config = dict(
    head_dim=64,
    norm='layernorm',
    parallel_block=True,
    lr_mult_down=0.7,
    warmup_steps=200,
)
MLP neurons of a small language model. Each row is named by its layer, matrix (up: input weights; down: output weights) and neuron, and shows model dimensions 32-95. Each number is 50 + 12 x the weight over its row's rms, rounded and kept within 0 to 99.
After each neuron's rows, "fires on" lists the tokens most often at its 100 highest values on Wikipedia text that the model never trained on. A number after a token or word is its count.

L2.up464:54 47 43 64 50 49 72 58 51 57 36 35 44 47 54 55 47 52 66 40 65 35 51 42 34 54 39 50 40 43 58 48 45 44 45 48 41 70 36 53 54 64 58 65 56 53 74 34 49 61 32 57 36 54 59 38 40 52 49 35 41 32 59 42
L2.down464:45 45 58 38 54 26 39 66 45 52 36 52 23 48 52 53 57 54 50 24 45 30 34 47 20 41 62 67 41 49 58 60 63 48 50 51 38 67 50 42 36 53 69 39 26 43 59 27 61 56 43 54 54 59 58 45 42 55 32 37 53 57 65 52
fires on: " mi" 16, " within" 16, " at" 8, " UTC" 5, " ft" 5

L2.up1092:47 42 45 76 43 53 61 58 31 41 33 57 56 30 53 76 32 58 37 38 51 51 58 53 45 32 60 53 55 56 46 62 58 57 36 43 57 49 44 67 56 60 57 27 34 41 43 68 59 56 56 28 55 50 58 59 60 38 58 53 59 71 56 40
L2.down1092:51 61 44 35 59 49 73 51 67 55 49 65 47 59 67 45 75 52 63 33 57 51 56 53 47 23 53 57 68 46 52 53 42 34 48 53 62 40 33 57 55 41 58 69 62 59 54 41 56 44 52 39 43 24 37 48 37 76 42 61 59 37 58 57
fires on: "ists" 15, " have" 12, "ops" 9, "s" 9, "ies" 7

L2.up340:52 23 67 58 53 48 58 43 27 45 54 50 77 45 58 53 47 51 37 41 50 37 55 28 38 56 39 58 40 46 35 41 42 72 38 54 63 71 57 78 47 56 48 68 43 41 56 38 64 35 44 78 51 59 71 29 54 52 50 37 60 62 55 56
L2.down340:55 65 60 76 46 53 47 47 52 58 43 47 49 45 48 42 45 35 52 29 46 37 36 32 68 31 39 49 32 54 43 34 54 54 38 41 38 60 58 75 60 60 50 45 54 31 46 46 56 68 59 31 69 44 52 52 30 21 52 56 47 49 52 36
fires on: " s" 45, "a" 15, " feat" 9, " var" 6, " aud" 5

L2.up22:67 67 64 60 59 63 33 57 68 52 30 61 51 54 35 73 17 63 33 51 73 37 68 47 35 45 50 48 43 41 45 57 41 40 33 60 33 38 58 51 49 41 47 44 47 40 54 48 54 47 58 59 50 41 53 33 37 44 37 28 50 66 43 37
L2.down22:51 72 62 67 51 45 60 59 48 48 43 33 59 66 41 61 41 38 29 51 69 56 50 41 57 33 36 44 58 62 29 52 61 26 51 78 56 32 60 32 51 56 42 53 39 48 35 63 51 58 42 42 33 53 59 53 45 56 54 46 46 39 32 55
fires on: " comp" 47, " opp" 16, "rom" 9, " Comp" 7, " /" 6, " From" 5

L2.up1121:44 47 57 67 50 54 33 35 61 64 41 50 38 64 33 55 48 69 46 46 63 34 56 59 55 51 40 59 53 42 71 40 38 65 65 56 57 58 66 45 49 36 41 51 57 62 57 63 62 42 67 56 28 57 65 56 53 53 18 44 47 46 35 56
L2.down1121:43 44 55 31 52 47 55 33 37 48 48 40 46 57 34 55 49 46 45 53 65 60 42 52 58 52 69 55 38 54 45 63 54 54 71 52 56 47 71 69 63 59 52 64 43 62 53 73 39 54 43 14 56 61 42 50 39 35 43 70 48 47 64 59
fires on: " /" 21, " As" 13, " of" 10, " to" 9, " •" 8, " from" 4

L2.up999:64 23 67 37 65 58 57 56 45 56 47 51 58 36 57 48 54 29 41 56 53 40 28 53 44 49 23 60 41 47 56 47 41 54 54 55 59 30 47 43 44 52 34 26 58 52 43 52 65 62 62 45 61 42 46 79 46 36 62 68 54 50 63 74
L2.down999:54 58 54 39 30 53 36 40 49 36 51 68 54 70 40 58 47 56 51 38 58 37 53 45 63 75 76 70 46 44 48 53 40 48 27 49 53 46 48 60 51 57 29 57 23 57 43 27 52 38 40 56 57 53 56 58 48 22 43 51 45 52 50 49
fires on: "\n\n" 16, " =\n\n" 14, "." 13, "====\n" 6, "2" 6, ".\n\n" 6

L2.up523:46 44 67 42 62 56 66 62 54 58 52 52 60 56 48 45 33 49 49 44 46 53 53 56 69 53 47 53 19 32 42 39 51 55 60 48 53 52 31 53 52 44 49 53 59 51 50 58 78 55 57 51 45 48 99 25 64 47 61 30 70 33 52 58
L2.down523:50 33 42 69 66 44 48 42 28 55 50 44 53 71 61 41 45 64 50 25 29 49 51 68 56 48 52 43 44 43 53 36 63 62 56 29 57 53 52 52 54 56 66 48 49 50 20 37 52 28 45 18 48 47 65 40 58 59 49 42 66 45 59 70
fires on: " b" 50, " British" 7, " Indian" 6, " top" 5, "′" 5, " Miss" 4

L2.up743:64 31 57 56 50 31 44 45 60 60 58 43 61 63 47 60 55 49 36 42 61 42 63 38 38 53 36 55 32 53 59 37 59 51 66 66 57 39 78 57 44 48 54 62 75 32 31 68 42 43 58 37 50 54 50 43 52 60 37 29 42 43 43 46
L2.down743:43 45 50 59 71 27 54 63 60 29 51 57 37 26 56 40 30 53 53 49 55 51 36 70 71 31 45 50 57 54 61 59 44 56 41 54 43 45 48 51 53 35 59 37 56 41 34 66 53 50 40 42 58 56 59 69 48 46 37 64 42 35 65 65
fires on: " by" 22, " tw" 13, "8" 12, " feat" 5, " consist" 5

L2.up648:47 58 57 41 59 53 44 33 64 52 52 53 42 56 33 62 71 32 29 63 45 37 60 40 58 38 55 60 47 54 74 60 52 43 31 50 61 40 57 48 28 44 58 50 44 53 23 42 40 44 65 32 70 42 56 45 60 52 49 55 48 40 47 64
L2.down648:57 38 57 67 48 58 38 43 44 28 46 64 56 68 45 47 58 55 49 52 57 57 53 45 28 61 50 51 50 58 56 61 47 46 41 50 42 63 42 45 64 50 55 61 46 46 58 31 54 19 73 50 31 48 63 46 39 30 42 43 58 36 42 54
fires on: " of" 31, " as" 12, "==\n" 10, "==" 5

L2.up682:56 44 60 46 68 42 40 29 46 19 42 52 56 45 54 54 70 47 53 40 57 40 49 48 67 53 33 70 50 68 39 49 44 59 66 63 42 41 59 53 60 53 41 61 65 47 54 29 39 42 31 60 48 40 59 56 52 30 52 36 43 51 41 66
L2.down682:47 47 44 42 39 44 54 70 75 58 57 59 30 63 50 51 38 28 60 54 47 64 60 62 41 45 43 49 33 58 51 60 56 37 60 45 53 48 46 35 40 36 63 49 38 59 46 60 76 54 52 52 52 57 46 47 64 89 60 70 48 37 66 38
fires on: ":" 24, " ISBN" 11, " series" 8, " Act" 8, " liter" 6, "9" 4

L2.up226:51 54 58 79 50 30 51 46 37 45 66 61 50 34 36 59 49 40 76 63 37 32 60 44 47 45 60 74 61 45 45 48 46 52 55 48 40 50 23 61 43 52 43 69 40 67 70 34 56 56 46 58 62 61 40 52 51 47 64 54 70 57 56 37
L2.down226:59 30 54 58 46 55 50 55 35 30 89 61 51 49 30 47 52 55 64 60 47 31 45 43 56 51 45 50 53 41 42 60 42 57 49 43 39 68 42 54 35 60 54 53 53 44 72 44 63 44 66 43 55 30 32 35 50 64 65 32 58 56 56 28
fires on: "qu" 28, " called" 22, " pres" 14, " Ol" 8, "ent" 6, " equ" 6

L2.up30:54 56 38 48 49 40 53 65 58 61 37 46 39 58 70 45 31 46 58 42 47 30 62 45 43 54 65 34 43 63 53 69 21 37 54 33 37 49 71 54 46 50 44 47 31 67 44 39 78 24 43 49 34 64 64 43 41 50 67 60 59 63 53 47
L2.down30:35 31 59 53 32 56 53 75 68 39 59 62 42 50 72 54 71 55 34 55 53 34 42 42 60 47 48 46 58 48 55 45 43 80 51 70 48 56 38 59 62 54 65 52 29 49 50 33 50 68 56 66 58 63 68 34 51 50 48 53 54 50 47 56
fires on: "ie" 22, "'s" 12, "ile" 6, "re" 6, "ying" 5, " set" 5

L2.up418:52 47 75 36 41 41 48 46 63 41 58 34 57 71 32 66 52 63 48 50 45 77 40 60 33 67 58 66 41 65 59 27 61 49 59 48 36 43 44 43 59 52 44 32 51 48 50 46 36 60 67 42 58 48 66 51 63 54 60 39 55 45 78 28
L2.down418:44 62 50 49 51 42 54 41 72 66 43 33 44 48 73 66 29 47 47 53 40 46 42 78 62 29 47 41 36 46 82 33 45 57 32 70 59 55 39 47 25 55 62 62 54 59 34 49 42 50 43 61 51 63 48 40 59 47 42 56 67 63 49 68
fires on: "ited" 20, "ased" 8, "ance" 7, " European" 6, "ended" 5, " best" 4

L2.up57:73 48 56 49 41 21 46 59 57 52 54 43 62 64 38 31 38 66 28 43 35 57 43 36 58 39 46 36 43 55 38 51 64 35 39 32 65 44 52 42 57 57 64 33 50 34 47 43 51 35 42 84 60 31 49 51 53 49 61 33 69 38 58 42
L2.down57:47 40 62 52 69 50 81 59 51 50 51 29 57 50 35 62 69 42 70 50 70 56 28 53 58 56 50 38 44 39 32 14 54 45 75 67 44 51 52 43 50 52 59 71 60 42 31 59 36 39 52 63 44 39 56 59 83 41 42 49 63 40 51 50
fires on: "ed" 29, " Released" 11, "ched" 10, "im" 7, "uck" 7, " private" 6

L2.up416:49 26 46 40 37 77 58 61 47 64 40 25 69 42 49 44 52 52 50 69 41 70 45 44 60 44 44 40 38 55 50 48 54 32 49 57 58 51 30 40 29 37 35 65 33 46 47 54 71 30 36 47 64 64 31 54 39 61 43 57 58 48 55 67
L2.down416:60 45 42 40 35 51 33 37 52 41 39 56 51 21 58 51 43 58 62 41 75 47 56 48 55 35 60 44 46 37 52 72 50 50 41 49 43 37 53 54 43 46 42 52 72 27 63 40 46 44 50 39 44 50 51 42 52 75 37 39 33 33 72 44
fires on: ":" 20, " died" 10, "ied" 7, "=" 6, " Died" 5, " status" 5

L2.up708:59 24 45 56 51 58 55 46 48 36 44 56 49 46 59 73 65 31 32 55 25 58 46 37 68 68 51 32 44 48 59 61 50 46 44 35 48 37 61 66 44 43 42 80 53 30 27 58 51 40 54 26 48 38 38 68 46 57 81 44 31 53 37 49
L2.down708:53 48 45 44 70 53 27 46 50 46 44 42 31 75 41 48 67 47 46 57 57 54 45 42 38 42 54 69 41 61 43 40 26 29 43 66 49 61 37 80 56 66 48 53 69 33 45 48 50 35 37 48 59 61 65 39 51 51 57 64 51 50 61 59
fires on: " st" 23, "St" 11, " Species" 5, "erv" 4, "ists" 4, " well" 4

L2.up673:61 61 59 62 28 63 68 49 56 60 49 47 57 65 46 51 38 72 62 40 52 68 52 42 56 54 44 54 54 44 52 43 37 30 57 49 36 53 51 80 42 70 60 65 41 64 33 50 73 57 23 70 47 38 45 25 60 49 39 33 68 65 46 42
L2.down673:51 63 30 60 33 54 55 40 72 57 54 56 44 74 66 30 51 71 59 44 48 54 55 34 42 41 64 65 59 71 66 37 25 40 61 22 53 48 30 73 67 63 75 64 38 57 16 50 62 57 52 57 55 51 37 57 39 48 43 35 41 48 33 43
fires on: "ew" 26, "ap" 24, "qu" 15, "ow" 7

L2.up477:57 46 42 46 46 34 65 57 57 52 50 61 55 55 52 52 77 52 49 62 19 47 47 40 41 42 66 37 52 50 35 67 58 63 58 30 52 26 34 47 52 74 57 56 39 31 66 31 54 52 46 55 47 40 62 51 47 61 45 52 44 34 61 63
L2.down477:58 63 51 63 74 68 22 43 62 39 54 37 47 31 67 64 41 20 44 25 56 52 40 51 63 41 35 36 56 39 47 62 34 32 40 60 56 57 50 58 48 25 57 46 56 50 75 42 34 57 69 49 51 69 33 31 59 33 39 54 41 62 63 57
fires on: " Party" 19, " medal" 16, " place" 7, " race" 6, " •" 6

L2.up455:34 27 31 42 40 49 64 49 53 75 39 69 54 49 36 55 57 66 53 62 42 61 48 55 30 34 64 60 67 28 55 59 64 63 66 55 48 46 55 31 53 44 48 51 66 42 40 42 50 62 63 66 42 54 40 49 75 47 35 48 45 63 44 25
L2.down455:42 70 58 58 50 75 47 66 36 45 66 45 35 43 67 44 37 49 48 29 50 60 33 50 72 51 49 60 49 46 40 55 44 55 46 54 48 51 45 42 47 46 73 40 58 66 62 54 63 58 53 58 49 78 65 49 42 33 93 67 69 36 29 61
fires on: "ed" 17, "s" 11, "u" 11, "uk" 9, " cl" 7, "ran" 5

L2.up606:24 56 32 44 60 47 78 54 56 55 57 56 65 40 47 50 49 57 76 50 41 60 24 65 56 42 59 67 45 26 35 34 58 52 37 44 69 58 58 53 65 35 48 37 45 42 33 53 51 53 46 42 40 38 58 52 55 63 36 52 59 43 64 51
L2.down606:70 39 54 45 35 44 42 66 54 54 37 36 55 78 46 72 60 37 43 34 49 62 50 42 48 51 41 35 55 56 49 41 58 48 53 42 48 37 53 65 50 54 69 52 62 40 52 41 55 68 79 62 36 64 54 67 25 45 65 37 44 57 46 49
fires on: "an" 29, " wife" 8, " him" 7, ":" 7, " this" 5, "ather" 4

L2.up427:39 55 37 36 77 53 65 54 54 47 63 66 32 66 57 49 42 44 64 50 70 22 66 44 46 60 62 39 53 37 38 52 48 43 29 60 38 49 37 32 58 48 48 42 54 31 47 42 50 51 49 34 67 36 60 47 57 71 59 50 43 41 44 41
L2.down427:51 47 41 38 33 40 59 59 67 59 51 42 35 34 43 42 72 50 54 53 31 44 52 39 63 63 51 59 32 31 55 40 70 67 48 62 50 57 48 57 42 51 51 39 48 28 48 48 63 64 55 34 33 68 53 64 29 26 56 52 56 41 46 48
fires on: " features" 18, " includes" 10, "ing" 8, "ides" 8, "ains" 7, " to" 5